From a checkpoint of a small transformer trained on Wikipedia.
Architecture: LayerNorm before each block, learned positions, biases, tied embeddings.
MLP neurons of a small language model. Each row is named by its layer, matrix (up: input weights) and neuron, and shows model dimensions 64-191. Each number is 128 + 24 x the weight over its row's rms, rounded and kept within 0 to 255.
After each neuron's rows, "fires after" lists the tokens most often just before its 100 highest values on Wikipedia text that the model never trained on. A number after a token or word is its count.

L11.up37 [126 116 102 147 134 122 161 139 104 109 128 115 113 134 152 128 134 149 122 139  83  86 133 126 144 134 145 117 115 106 141 134 105 159 147 125 159 128 143 115 152 145  98 153  74 115 146 128  99 138 130 102 148  82  87 150 126  97  77 108 148 142 116 112  91 130 146 169 106 117  86 117 119 106 133 172 107 154 141 124 141  98 122 162 138 120 132  97 136 113  82 141  89 160 112 128 103 120 173  84 131 106 148  93 114 168 182 122 125 107 128 136 140 126 128 162  86 147 113 125 142 138 169 119  98 178 119  93]
fires after: "8" 36, "9" 30, "7" 21, "0" 7, "6" 5

L10.up89 [133 130 144  95 113 149 123 147 177 113 117  89  68 122 114 137 149  76 144 118 128 151  95 133 144 115 105 131 149 173 152 108  93 133 143 105 126  91 127 132 126 167  74 116 146 145 129 105 118 131  91 108  91 139 161 159  95 130  88  98 168 115 102 144 140 158 137 117 136 170 192 149  99 119 109 143 141 110 126 117 104 162 169  97 128  97 116 176 120 137 122 124 138 168 128 104 136 105 151 143 176 107 166 159 134 108 135 113 137 139 103 108 103 109 154 128 133 133  97 126 168 137 144 144 176 126 117 151]
fires after: "." 58, " m" 10, "m" 10, " l" 4

L9.up67 [118 120  76 189 166 118 121 122 119  97 112 111 162 135 151 110 117 132 129 142  99 177 123 131 148 148 116 111 178 130  58 132 130  92  93  86 135 131 131 126 119 134  91 195 142 118 152 123 108 114 141 152 143 149  79 118 136 107 142 161 121 113 113 122 158 133 133  83 138  85 136 117 109 105  97 123 102 134 149 168 176 126 148 135 141  96 158 152 122 115 123 111 126 146 144 117 168 148 141 146  79 167 144 158 131  67 120 146 122 148 140 140 168 111 135 143 103 124 151  91 142 120 121 129  86 137 138 143]
fires after: " the" 37, " a" 17, " The" 13, " A" 12, "The" 4

L11.up564 [160 164  89 146 160  91 115 147 159 136 122 144 103 126 142 120 152 115 113 126 138 137 106 149  94 159 121  88 106 135  95 146 149 188 174 118 133 122 126 136 117 125 141 127  90 136 161 120 109 116  91 129 115 110 153 112  64 136 110 135 158 132 113 118 128 125 164 133 139 136 106 177 144 125 160 120  85 164 119 151 166 145 107 174 168 101 116  98 125 149  78 147 112 159 100 138 144 110 183 103 138 109 132 128 168 108 143 133 126 132 137 113 120 135  98 118 139 140  96 135 152 145 170 160 125 194 112 147]
fires after: "1" 19, "6" 15, "3" 12, "9" 11, "8" 9, "5" 8

L8.up94 [105 124 139 156 183 132 125 144 168 118 140 109 120 106 138 152 143 127 111  83 115  81 173 114 166 114 133 156 109 143 172 108 117 146 119 157 125 150 124 168 164  73 109 124 127 110 152 141 132 135 101 102 127 139 108 111 160 161 101 150 132 147  99 144 165 160 106 101 106 130 123 106 137  99 146 156 100 134 124 184 122 112 145 119 139 101  95  77 103 110 144 150 145  91 130 116 147  87 179 117 158 103 137 163 130 137 121 132 130 124  82 144 136 111 144 153 155  91 101 133 137 156 102 109 103  96 114 103]
fires after: " " 53, " contin" 5

L10.up396 [126 109 145 137 114 121 103 104 147 120 112 139 101 143 131 105 140 135 154 106 123 137 126 126 148 118 112  99 167 125 108 123 148 125 112 156 108 137 123 141 172 121 152 130 123 132 122 147 118  98 160  84 132 113 120 205 150 109 132 145 151 133 127  89 107 161 156 127 196 158  96 145 108 116 122 112 138 130  95 133 111 119 120  92 125 130 113 119 178 156 148 167 126 154 113 133  87 102 111 128 156 157 126 107 177  88 132 132 190 137 113 136 109 103 135 170  91 124 125 104 150 145 143 106 136 179 171  99]
fires after: " in" 21, " h" 14, " H" 9, " of" 7, "H" 6, " Th" 5

L8.up366 [126 148 143 166 178 135 145 170 111  99  90 128 105  72 127 138 132  88 106 104 124 145 146 142 174  88 165 135 148 102 117 134 133 143 157 110 162 137 136 127 175 122 138 138 106 126 152 162 146 120 162 103 132 149 155 116 141 161 130 140 109 116 157 132 143 118 129 148 122 112 128 142  94 167 134 122  78  79  85 126 154 109 115  98 130  83 108 108 150 117 179 130 152 131 147  97 172 122 125  91 111 118 138  68 152 146 106 187 143 132  93 122 130 130 145  97 131 138  95  81 151 121 122 126 150 139 101 135]
fires after: " B" 22, "he" 11, " b" 7, " l" 7, " L" 5, " M" 4

L6.up573 [142 156 173 137 159 137 173 148 117 100 147 133 126 140 112 137 115 172 117 132 129 110 167 121 150 127  96 120  94 139 152 106 122  71 139 214 138 135 132 156 107 127 118 129 140  92  97 146 146  84 116 114 115 131 121 118 114 126 129 117 153 136 142 109 116  88 110 137 120 109  66 170 146  74 145 124  87 166 139 145 127 112 123 102 141 114  94 137 144 136 113 103 105 110 140 166 199 110 108 133 151 125 132 125 150 115 157 113 130 116 136 129 125 135 146 115 122 132 124 136 120 190  99 107 170 117 107 134]
fires after: " " 25, "-" 22, " (" 8, " de" 5, " to" 4

L6.up560 [155 148 166 135 119 108 131 118 150 147 124 142 108 142 139 116 132 123 135 142 116 122 110 130 132 149 110 149 118  82 102  87 129 137  94 157 120 145 144 130 108 143 148  85 142  89 144 133 170  83  64 107 131 146 120 119 108  93 140 121 130 155 152 148  90 126 125 121 132 119 172 131 136 133 154 160 156 133  93 132 215 153 145 101 162 177  97 143 148 144 130 118 142 160 127 106 139 158 123 142 127 128 105 126 143  99 139 110 108 164  85  96 172 111 108 112 144 120 126 157 150  72 143 167 109 119 138 106]
fires after: ")" 30, "," 24, " is" 6, "°W" 5, "." 4, " in" 4

L11.up524 [114 156  88 108 109 117  71 141 150 137 159 149 128 136 120 111 123 150 117  66 137 113  80 122 130 113 116 126 132 106 159 106  94 107 183 105  96 158 161 121  94 118 124  95 140 141 149  90 147 115 116 156  89 130 106 183 122 128 125 133 132 102 121  99  98 122 149 117 117 138 129 126 147 126 144 101  82 161 133 146 113 143 170  95 137 126 121 131 118 166 135 166 100 119  90 130 112 125 110 100 145 152 108 156 150 112 147 127 169 138 177 163  95  51  95 144 134 123 160 142 128  92 108 153 151 133 131 135]
fires after: "," 25, "." 12, " to" 9, "s" 6, "ed" 4, " and" 4

L9.up547 [154 137 150 103 118 124 135 143 134 106  95 161  85  90 143 162 152  98 117 113 101 177 156 138 156 139 132 115 107 128 112 108 119 140  79 174  71 120 149 111 147 136 123 127 111 111 150 128 113 120 160 146 152 145 141 103 130 143 130 168 148  88 128 118 113  86 131 114 139 150 140  92 121 124 136 101 118 115 111 132 127 134 115 119 105 124 122 143  94 103 136 135 154 134 114 121 120 125 127 158 169 143 132 160  95 176 142 108 130 151 180 106 148 134 151 138  99 129 133 123 161 155 124 102 142  93 101 116]
fires after: " m" 17, "5" 15, "0" 13, " b" 7, "7" 6, "m" 6

L11.up3 [ 91 100 135 111 102 151 120 112 112 118 120 138 154 146 145 150 130 106 165  99 124 132 133 137 166 137 125 125 146 119 133 132 142 140 113 139 120  91  95 140 132 169 121 122 119 174 120 116  87 138 170 144  74 119 125 146 116 144 115 163 101 108 123 139  60 131 159 140 149 119 189 134 127  98 125 151 138 170 136 131 108 117 118 141 137 141 119 138 121 159 134 106 170 155  88 138 126 137 126 144 127 135  78 149 108  91 134 153 133 160 141 121 125 127 164 146 147 116 155 130 117  74 112 127 179  99 141  75]
fires after: "u" 12, "ong" 9, " H" 8, "f" 8, " F" 8, " Ch" 7

L9.up405 [102 138 166 145 143 146 154 160  87 145 139 160 169 138 121 124 196 123 108  88 119 150  87  73 137  78 132 167 123  92 143 105 122 132  45 138 139 117  92 154 126 114 165 141 121 127 128 132 159 147  97  91 127 135 139 144 129 179 124 112 146 143 140 123 128 121 134 154 136 115 114 115 132 136  84 156 123 164 115 120 145 140 146 124 137 131 122 189 117  88 129 129 129 115 141 131 155 158 129 152 118 142 135  98 130 108 157 137 105 123 134 148  96 136 137  63 113  93 162 111 108 149  63 119 129 130 132 133]
fires after: " to" 51, " and" 5, " would" 4

L10.up457 [ 72 161 107 137 117 153 116 131 131 144  98 176 109 177 105 115 147 114 147 171 140 135 136 140 121 149 130 106 146  78 104 115 153 134 138 158 177  77 124  92 134 105 131 112 144 131 132 114 161  68 125 148 145 135 122 147 151 105 153 110 156 112 132 112 135 135 125 138 115 125 114 154 140 166 156  79  98  87  90 127 162 117 125 101 141 120 152 121 136 114 119  98 170 149 132 119 104 103 108 161 154 130  83 104 153 151 142 140 147 127 115 149 125 140 108 120  93 165 160  65 141 137  82 129 139  86 197 130]
fires after: " D" 21, " A" 12, " d" 11, " J" 9, " O" 8, " L" 6

L6.up485 [132 146  99 138 126 107 175  84 184 128 103 154 145 115 155 178 153 122 102  98 156 180 157 109 161 134 130 154 122 113 105 141 113 115 117 141 101 125 127 132 137 148 118 121 103 121  97  85 138 124 114 131 142 119 109  79 150  97 118 157 115 156 137 153  99 138 137 157 138 138 135 110 149 105 156 111 143  92 153 136 143 100 143 126  66  66 141 121 136 149  97 122 137 156 138 107 121 105 113 153 179  84 154 147 163 130 110 126 164 149 201 115 148 147 145  96 116 203 133 119 134 138 121 109 109 135 137 137]
fires after: " pl" 21, " Cor" 8, " st" 8, " m" 6, " b" 6, " ro" 4

L11.up147 [146 139 160 118 141 121 144 110 148 166 147 182 107 132 137 103 109 126 109  73 158 156 120 112 133 130 121 196 112 113  98  74 126 125 104 132 145 171 121 135 108  93  94 123 149 136 195 115 128 169 134 140 104 111 128  99 111 125  92 125 127 131 133 165  96 114 100 131 166 111 119 175 159 130 105 139  99 135 110 167  85 124 165 126 118 147 177 154  84 119 106 142 126 111  82 126 153 162 154 126 164 122 128 108 144 127 128 134 123 137  79 164 139 105 101 119 151  94 131 110 105 140 119 143 125 116 106 102]
fires after: " " 38, " expl" 5, "2" 5, " on" 5, " ref" 5

L11.up151 [117 125 124  93 107  97 147 131 156 125 116 141 127  84 108 162  93 103 159 131 114 144 121 135 102 144 159  91  94 115 161 143 110 165 135 142 119 136  95 171 133 165  99 112 101 136 112 107 113 163 181 135  98 126 138 147 135 148 136 108 138 134 103 115 148 146 181 136 126 142 141 136 149 141 149 146 101 163 114 139 140 119 119  93 151  73 111 172  99 159 137 100 157 158 150 165 125 136 132 157 128 138 180 110 110 110 116  92  97 105 103 148 141 146  96 156  82 101 172 101 189 119 117 122 180 135 118 136]
fires after: " A" 17, " S" 16, "3" 15, "6" 7, "4" 6, "5" 5

L11.up160 [111 168 144 127 112 148 114  89 140 132 143 124 135 122 128 152 152 149  95 114 166 101 101 104 103 119 120 145  80 117 134  91 135 143 118 139 130 132 140 149 116 161 135  94 155 149 146 143 124 147  98 163 100 157 155 135 118 154 100 118 161 139 122 131  87 138 119  85 114 148 146 144  94 119 126 114 150 151 135 113 147 132 107 138 152 177  92 123  94 155 116  97  75 146 137  95 159 151 137 168 163 116 152 125 107 102 137 113 135 129 125 121  96 120 153 196 169 150 171 109 146 130 173 134 172 144 124 127]
fires after: "." 46, "en" 6, " man" 4

L11.up161 [ 94 140 143 128 155 124 121 133 113 137 141 161 120 123  91 127 156 173 101 105 142 105 140 107 143 124 120  94 105 102 162 121 153 101 143  76 153 137 153 124  69 129 182 126 106 141 122 158  92 102 123 151 129 109 100 151 141 151 104 100 134 119 160 159 106 118 135 145 135 132 141 169  98 158 116 123 177 113 139 126 129 137 147  94 124  96 113 160  93  77 118 112 115 110 152 104 119 150 125 180 153 123 140 107 136 159 153 108 120  91 142 132 115  93 114 142  62 114 170 144 105 149 130 125 133 160 101 123]
fires after: " to" 37, " ph" 10, " Ch" 6, " ch" 5, " an" 5, " not" 5

L11.up172 [132 110  90 107 138 146 135 131 114 157 155 131 113 110 167 132  72 146 143  90  85 135  96 110  84 104 133 131  70 138 137  97 136  95 107 110 118 115  89 116  91 163  93 144  88 106 189 105  81  93 167 156 126 137 155 159 124 131 127 128  99 132 175 114 122 159 131 155 123 162 127 161 104 107 128 113 128 138 111 153 136 114 107 124 124 116 136 143 141 155 146 146 113 134 138 122  76 121 112 109 132 119  99 128 141 132 116 146 111 123 109 110 138 170 179  92 146  88 110 143 181 116 117 109 100 164 109 128]
fires after: " in" 15, " |\n" 12, "In" 10, " In" 7, "|\n" 6, " on" 6

L6.up331 [122 137 126 110 127 137 116  75 155 131 135 156 146 120 144 113 148 119  99  71 111 138 156 119 133 172 113 166 126 101 146 138 169 139 129 125 156 127 114  80 127  88 170 161 152 145 106 108 108 112  93 114 101 143 110 127 126 136 113  67 101 105 144 144 119 131 118 190 110 116  96 167 155 155 148 162 122 169 118 101 132 142 113 101 121 156 129 145 123 101 125 141 137 164 100 147 118 172 164 137 126 109 119  91 114 140 128 173 155 159 120 136 141 152 111 130 106 136 127 112 117 148 125 141 150 111 193 103]
fires after: " L" 14, " W" 12, " R" 7, " Le" 6, " J" 6, " Sw" 5

L6.up516 [110 121 145 176 140 143 100 141 118 148 122 114 119 116 128 140  97 130  93 157 155 107  94  73 190 123 124 128 103 104 155 113 160 138 151  81 161 172 119 142 147  86 157 136 137 130 121 133 131  95 124 106  92 111 123 112 121 104 162 145 100 127 171 114 153 153 127 140 132 115 127 142 135 117 101 115 127 150 102 117 146 123 104 138 173 133 163 138 178 112 134 117 128 140 112 119 169 147 153 167 102 118 138 141 124  75 118  99 137 117 113 131 137 139 153 109 133 123 143 143 192 154  95  83 134 142 163 159]
fires after: " d" 17, " D" 16, " ent" 10, " g" 6, " G" 5, " inter" 5

L9.up297 [147 154 134 138 139 136 110 103  90  83 174 140 110 129 148 141 118 189 144  94 123 151 148 141 165 137 145 143 110 118 129 120 129 155 108 115 114 145 122 140  89 112  81 100 155  90 135 110 134 115 128 119 147 126 135 117 129 111  95 155 120 114 147 132 111 138 105 154 128 174 114  76 159  95 146  80 137 106  86 114 130 148  90 115 144 190 147 110 147 133 130 140 114 159 144 150 137 113 138 176 115  85  97 156 168 131 132 144 149 131  80 110 161 121 161 111 164 141 106 179 135 124 141 136 125 120 122 112]
fires after: " " 24, " on" 20, "On" 8

L10.up138 [112 124 165 117  97 154 115 141 130 150 168  92 132 150 177 106 125 132 164 145 134 122  62 116 153  68 133 107 117 115 116 144 131 117 159 131  91 117  87 144 126 127 149 112 132 110 126 157 185  93 119 135 102 127 102 124 164 117 107 143 110 143 127 121 102 118 142  81 102 142 123 126 121 134 110 112 111 167 113 105 149 133 133  86 166 149 141 151 106 132 149 139 165 140  94 131  99 186 104  90 162 141 125 133 111 135 130 128 106 154 131 114 137  73  79 117 120 127 155 149 146 122 131 144 158 130 138 137]
fires after: " a" 37, " the" 24, " A" 6, " s" 5, ")" 4

L11.up521 [142 160 129 133 115 116 127 104 161 118 188 120  90 125 141 152 107 123 112 154  81 120 109  98 153 114  59 149 127  81 146 110 146 150 149 122 101 145 108  87 150 172 121 163 104 142 155 128 113 111 112 106 149 142 155 166 148 155  96 157  95 161  94 132  98 179 121 142 147 148 123 139 106 130 125 115 145 136 123 197 122  98 141 145 137 138 174 122 126 148 129 107 140 150 138 144 106 145 145 141 129  90  73 134 141 119 127 125 126 133 103  83 133 117 146 141 144  95 129  91 142 144 171 142 131 157 157 136]
fires after: " H" 24, " h" 12, "w" 11, "2" 7, " w" 6

L5.up557 [127 167  88 103 115 113 114 122 103  91 125 114 134 157 135 103 112 188 135  93 179 116  86 180 122 105 107 120 125 115 148 146 130 161 175  84 152 128 153 109 121 144 103 131 149 125 190 154 109 113 114 124 129 168 124 107 111 153 127  95 126  90 136 134 154 151 138  93 113 111 123 168 164  90 140 111 143 125 110 101 155 163 117  93 100 177 122 114 149  91 159 129  99 144 126 139 148 113 142 137 128  93 144 143 128 122 110 130 148 130 164 134 131 111 102 150 168 144 137  82 134 145  86 135 152 149 128 107]
fires after: " W" 20, "F" 9, "W" 8, " F" 8, " Wh" 6

L11.up225 [118 143 145 144  84 157  71 128 128 137 137 121 129 123 138 167 144 126  76 136 129 121 101 114  97 125 156  97  62 142 151 114  98 147 141  96 119 171 118 122  80 130 117 159 148  79 105 134 109 173 168 128 155 129 128 152 174 138  95 125 115 152 111  99  96 149 126 150 106  94 123 179 143 118 120 130 143 166 119 108 118 112  83 102 138 138 121 108 123 115 142 125 115 132 130 173 157 120 146 156 201 117 169 109 134 134 156 141  96  95 164 114 103 139 105 106 145 136 131 132 153 101  92 147 107 124 112 124]
fires after: "1" 53, " Eng" 9, " D" 5, " under" 4, " eng" 4, "ter" 4

L9.up466 [119  87 154 104  80 127  87 137 148 150 163 103  97 140 127 122 134 140 130 147 162 105 119 201 162 148 120 133 146 126 133  93 131 164 153 110 104 177 146 167 148 118 132 110 105 122 139  61 145 140 134 111  97 147 174 107 138 146 126 132 174 128 150 116  94 165 142 131 110 121  94 102  96 102 160 133 166 157 129 159 133  97 179  93 134 128  91 124 147 101 142 116 117 165 118  82 132 139 165 134 136 127 148 132 113  95 160 109 118 132 107 108 120 151 108 135 163 122 133 131 164 144 129 147 143 166 172  97]
fires after: "==" 73

L8.up20 [102 146 117 160 126 127 152  87 113 129 112 128 144 111 133 132 160 101 147 111 121 151  99 148 161  83 110 112 124 108 111 142 109 113 124 107 139 133 123  96 159 132 165 130 102 112 133 138 102 122 155 102 115 130 111 175 132 143 167 114  91 146 133 110 160 151 116  82 152 107 143 182 135 139 118 112  86 102  95  69 106 159  84 117 167 142 119 122  70 112 132 102 162 118 114 136 127 121 134 138 120 113 132 128  86 172 177 163 106 103 147 124 134 162 111 137  80 152 142  85 148 141 127 111 109 153 150 117]
fires after: " H" 28, " L" 18, " E" 11, " e" 5, "H" 5, " C" 5

L9.up203 [134 168 126 168 142 126 120 137 144 128 127 153 145 104  99 144 122 121  98  96 152 112 134 102 133 141 101 131  85  61 141 149 144  95  89 124 128 114 109 142 122 140 145 115 101 140 136 119 135 100 116  81 120 130 137  85 198 130 100 157 134 123 100 101 131 102 147 171 129 151 115 106 131 129 121 135 104  67 112 127 138 138 150  92 124 171 146 166 146 118 164 144 142 134 113 139 143 123 127 136 121 136 109 116 130 111 130 121  86  97 152 131 125 120 171 141 124 133 154  89 108 147 123 125 116 103 143 136]
fires after: "," 21, " to" 19, " in" 12, " and" 8, " In" 5, " from" 4

L10.up211 [130 109  91 142 145 129  63 142 129 123 135 137 147 119 140 112 107 127 155 154  93 163 129 119 153 119 131 114 178 127 126 169 112 106 115 123 117 113 154 135  93 157 118 118 138 121 159 120 181 110 145 148 133 172 125  95 140 178 103  92 134 124 115 149 136 150 130 100 108 159 128 143  79 145 136 165 144 165 147 146 128 153 134  81 164 145 131 177  95 106 116  95 142 122 145 156 143 137 132 111  93 145 136 161 105 111 113 120 117 115 147 161 171  79 135  85  67 122 153 106  98 149 147 138 138 130 119 130]
fires after: " a" 21, " A" 17, " L" 14, "L" 5, " B" 5

L9.up329 [127 134  98 111 112 130 158 158 119 146 150 179  80 115 106 128 137 124 142 130 121 138 130 117 162 113 141 118  95 136 150  90  87 104 116 133 117 120 105 130 159 160 170 138 152 123 158 130 104 123 123 171 157 157 172 121 124 136 138 136 137 177 123 146 193 127 136 149 108 128 133 132 131 132 114 149 126 127  60 131 157 116 157  93 126 103 115 106 149 137 117 119 114  88  84  81 119 144 147  93 166 116 122 104 111 140 141 153 151 131 138 114 164 137 146 166 101 129 111 144 164 117 141 121  96  80 138 102]
fires after: " |" 26, " " 25, "1" 8, "0" 7, " —" 6, "2" 5

L10.up418 [ 86 136  94 134 104 117 118 117 121  85 180 177 114 106 123 105 131  82 171 157 131 141 101 166 166  80 120  94 130 132 108 107 113 110 124 109 116  95 108 127 118 118 124  95 155 123 149 133 102 103 140 120  60 147 122 140 128 129 141 175  98 117 111 141  83 131 138 145 132 137 174 114 151 133 151 133 112 118 134 138 119  98  88 150 123 169 143 135 124 162 107 116 179 155 143 136 120 175  80 159 130 133 143  86 127  96 192 139 122 155  96 168 160 117 154 145 131 118 133 105 158 128 160  83 131 138 143 103]
fires after: "h" 21, " H" 14, " h" 9, " S" 7, "H" 5, "n" 5

L10.up85 [116 168 149 112 137 117 106 113 166 134 166 112 118 126 122 152 135 134 121  86 158 179 156 115 164  78 114 101 114  95 149 103  92 147 110 131 119 110  96 146 121 165 121 130 161 173 147  97 120 136 120 107 108 105 101 151 126 109 135  92 166  64 144 118  92 191 121 138 136 143 150 123 141 131  98 133 102 158 125 106 109 129 174 126 115 126  90 137 143 147 116 122  95 134 132 115 161 151 113 102 151 155 118 127 168 114 118 157 107 148 110 164 151 143 105 117 141 121 162 125 116 100 144 133 134 141 140 102]
fires after: "," 37, "." 29, "3" 5

L6.up72 [148 208 147 138 196 135 118 140 114 150 145 117 106 139 134 142 118 133 138 106 132 107 165 120 116 111 127 148 148 118 131  99 100 136 106 113 147 142 109 112 139 140 158 110 121 109 145 135 142 131 130 133  99 110 131 108 168 107 137 143  97 133 143 133 114 118 108 142 164 123 116 108 132  69 109 162 114  84 106 127 118 137 142 135 137 121 109 106 164 107 106 153 125 142 142 120 195 150 139 130 133 106 143 131 106 118  95 122 107 164 118 198 121  84 114 121 182 148  99 105 113 146  98 106 154 148 153  92]
fires after: "." 42, " contin" 7, " success" 5, " is" 5, ".\n\n" 5

L6.up70 [114 103 158 115 116 141 151 116 147 105 145 134 109 133 114 131 145 112  79 168 113 156 113  99 175 131 120 132 146 124 105 145 152 152 123 106 117 136  62 144  79 162 115  75 130 137 124 138 120 126 146 145 147 141 170 122 119 150 144 120 145 126 129 157 136 126 145 116 174 129 105 138 119 133  77 148 124 133 127 115 144 129 110 111  96  99 118 135 125 154 137 141 155 167 145 156  97 128 130 134 143 116 122  65 122 178 161  74 138 121 121 172 159 152 103 106 149 114 144 122  90 156 121 130 135 135 159 128]
fires after: "-" 50, " •" 8, ":" 5, "M" 4, "S" 4

L10.up296 [136 137 129 109 123  72 123 153 137 123 126 118 160 120 147 171 107 159 180 135 122 138 148  95 142 104 128 132 143 101 115 128 114 128 173 126 140  64  99 150  94 143 155 109 163 151 138 148 139 171 125 194 127 107 135 147 126 159 125  65 123 143 124 137 141 134 140 137 145 124  93 137 156 107 153 102  86 117 113 123 154 165 117 115 136 141 121 119 122 161 125 127 109 178 131  93 143 126 135 117 103  82 174 150 122 102  90 145 134 102 139 185 110 154  87 142 134 140 140 104 120 151 130  76 176 129 154 130]
fires after: "3" 13, "9" 12, "1" 12, "," 11, "6" 9

L8.up67 [123 135 118  95 105 154 169 142 116 122 109 101  99 128 132 134 103 121 141 145 109 115 116 146 140 123 132 113 117 122 138 152 145 147 122 124 112 121 129  87 117 142 127 155 125 132 146 142  96 128 159 108 113 101 149 127  92 122 165 145 124  62  90 128 101 192 169 108 170 126 137 144 187 108 169 141 159 108 156 171 146 136 120 113 150  91 107  98 109 111 133 158 156 119  98 106 143 107 137 148 128 111  82 158  70 112 116 170 137 109 148 109 124 110 114 125 124 164 119 109 121 163 102 109 208 131 159 102]
fires after: " F" 19, "F" 18, " T" 12, "p" 10, " f" 5, " O" 4

L8.up394 [140  97 107 126 131 160 100 140 162 202 147 100 137 136 137 159 118 120 124 168 141 167 110 123 154 127 107 108 143 115 154 126 125 164 175 108 117 114 121  92 125 146 130 120 151  84 139 117 158  89 112  92 125 127 139 155 139 124 130 119 124 105 151  78 150 151 172  99 173 113 149 174 159 107 138 134 132 133 119  64 117 120 112 102 112 143 107 149 177 148 120 176 124 127 111 121 112 120 104 159 150 102  89 101 115 110 140  83 130  97 103  89 138 133 164 124 204 134 142 133 201 154  84 125 112 135 136 150]
fires after: " D" 22, " O" 18, " d" 17, " B" 9, " Th" 8, "B" 5

L10.up289 [104 144 133 141 136 130 130 107 163 126 126 111 100 146 129 145 158 163 114 152 143 128 136 143 157 178 133 105 113 135  96 149 161 135 181 142 111 126 117  99 106 107 123 149 130 122 120 140 119 139 160 180 107 149 164 111 122 106 137  79 136 161 143 132 142 150 109 124  84 142 142 174 124 128 112 147 170 122 106 126 118 132 153 138 157 147 153 120 169 113 122 147 150 160 128  77 119 134 144 112 131  94 115 127 134 107 157  64 108 138 116  83 133 150 112 130 104 163 134  88 159 115 148 132  72  82 135  85]
fires after: " rel" 22, " dist" 8, "==" 7, "E" 6, " ne" 6, "D" 5

L11.up186 [ 97 124 168 117 162 150 115 121 118 113 163  97 134  70 174  81 149 143  97 193 161 144 110 103  53 128  96 155 112 109 140 142 155 111 166  97 128 107 104 151 140 106 115 128 106 117 120 121 138 135  99 112  98 108 168 151 120 160 160 147 151 137 154  92 128 108 129 171 124 120 124 113 162 113 122 136 122 140 118 122 155 170 142 112 140 173 153 140 124 133 135 149 143 141  97  98 130 136 113 161 113 107 177 170 138 118 147 133 151 122  99 116 104 177 105 180  79 134 136 110 133  98 148  93 117 157 159 130]
fires after: " D" 40, " d" 21, "nt" 5, "d" 5, " In" 4

L9.up50 [117  98  98  94 179 100 126 135 109 100 117 101 127 126 103 144 112 195 109 115 101 168 191 130 151 113 106 158 129 115 147  97 117 156 165 112 167 138 144 101 188 175 130 126 100 106 120 120 154 128 130 124 128 133 136 102 117 132 105 139 137 136 168 124 123 141  92 119 127 129 123 167 106 127 133 106 147 149 149 141 123 125 112  87  82 141  89 106 132 145 163 127 121  93 110 168 132 131 153 127 118  93 142 148 113 140  89 149 154 125 118  84 155 130 103 153 126 140 106 147 120 119 134 123 140 153 117 129]
fires after: " F" 28, " B" 8, " L" 8, " M" 7, " f" 6, " b" 6

L8.up128 [153  98 160 106 112 136 125 171 135 114 118 124 102 146 140 115 148 138 120 112 112 188  99 136 134 122 118 133 133 100 122 124 183 140 149 139 136 136 158 151 162 125 159 147  91 118 146 135 128 148 150 118 123 109  90 146 145 143 131 121  82 122 125 113 123 149 150  99 156 139 140 136 150 115 117 140 127 160  96 159 122  88 130 142 132 123  83 152 112 138 130 156 175  96 153 152  81 138 143 168 137  92 103  99 112 137 109 147  88  99 161 144 148  92 136 140 134 104 180 147 149  79 146 121 170  93  95 132]
fires after: " T" 34, " F" 10, " H" 10, "2" 6, " " 6

L11.up476 [ 80 115 108 119 134 141 137 156 129 139 157 125 136 135 136 129 111 126 136  87 125 157 114 152 116 102 130  62 153 132 143 135 138 156 145  94 121 107 123 108 155 134 109 143 117 171 167 123 153 106 152 168 136 159 164 145  91 113 163 134 124 134 167 148 123 148 129 125 117 138 162 110 100 168 138 101 112  93 122 163 141 115 119  97 103 153 145 109 166 115 155  99 154 138 129 137 125  98 129 142 126 145 135 152 139 100 101 127 135 132 138 144 177 117 121  91 102 146 134  98 105 138 140 172 138 107 126  99]
fires after: " C" 26, " M" 12, " L" 9, " W" 9, "C" 9, " F" 6

L8.up562 [119 179 122 144 109 171  73  99 101 139 155  78 152 106 158 162 125 144 119 138 158 135 111 129 128 161 139 108  94 158 168 139 151 140 121 103 125 160 154  87 143 126 124 122 169 141 124 139 140 123 102 114 113 121  97 157 160 138 159 147 121 102 155 121 145 149 137 161  95 133 100 147 164 152  96 153 119 101  99 116 126 137  91 122 141 150 126 104 128 123 132 143  94 121 114 127 139 108 101 131 144 108 163 140 114 110 130 101 157  85 108 125 146 160 143 131 160  81 105 137 146  78  72  89 140 120 156 153]
fires after: " D" 65, "D" 9, "d" 4

L11.up501 [103  94  73 162 113 124 102 137 127 128 130 114 111 111 145 106 135 154 154 105 137 118 128 101 155 156 131 121  94 124 104 143 135 161 168 108 150 134  83 120 136 149 109 100  74 118 121  97 149  95 159 155 109 114  96 101 133 150 108 147 131 136 121 148 145  98 132 108  85 150  91 124 145 130 116 147 128 128 146 153 130 135 119 136 130 114 147 111 133 127 102 122 113 130 114 142 154 103 145 128 100 129 167 106 115 120 107 141 156 117 152  95  80 144  78 118 121 169 118 121 216 148 146 158 115 175 175 137]
fires after: "8" 45, "9" 16, " sur" 15, "or" 9, "r" 4, "on" 4

L10.up507 [154 121 112 132 144 120 144 132 120  91 133 161 140 150 139 138 143 137  93 152 133 108 137 122 140 110 165 103 135 115 132 149 162 118  94 149 132 188 133 115 155 128 144  90  93 172  93 152 133 128 152  81  99 130 120 172 163 126 129 132 112  92 161  91 147 126 146 110 149 183 111 144 138 108 168 104  99 153 154 130 133 128 149 126 145 117 144 111 144 136 127 180 148 113 120 116 119  98 150 140 143 128  97 125 192 115 147 152 140  79  99 170 174  95 163  80 125 102 132 143 166 119  98 125 157 126 101 113]
fires after: " Gu" 15, " ent" 13, " f" 13, " F" 8, " T" 8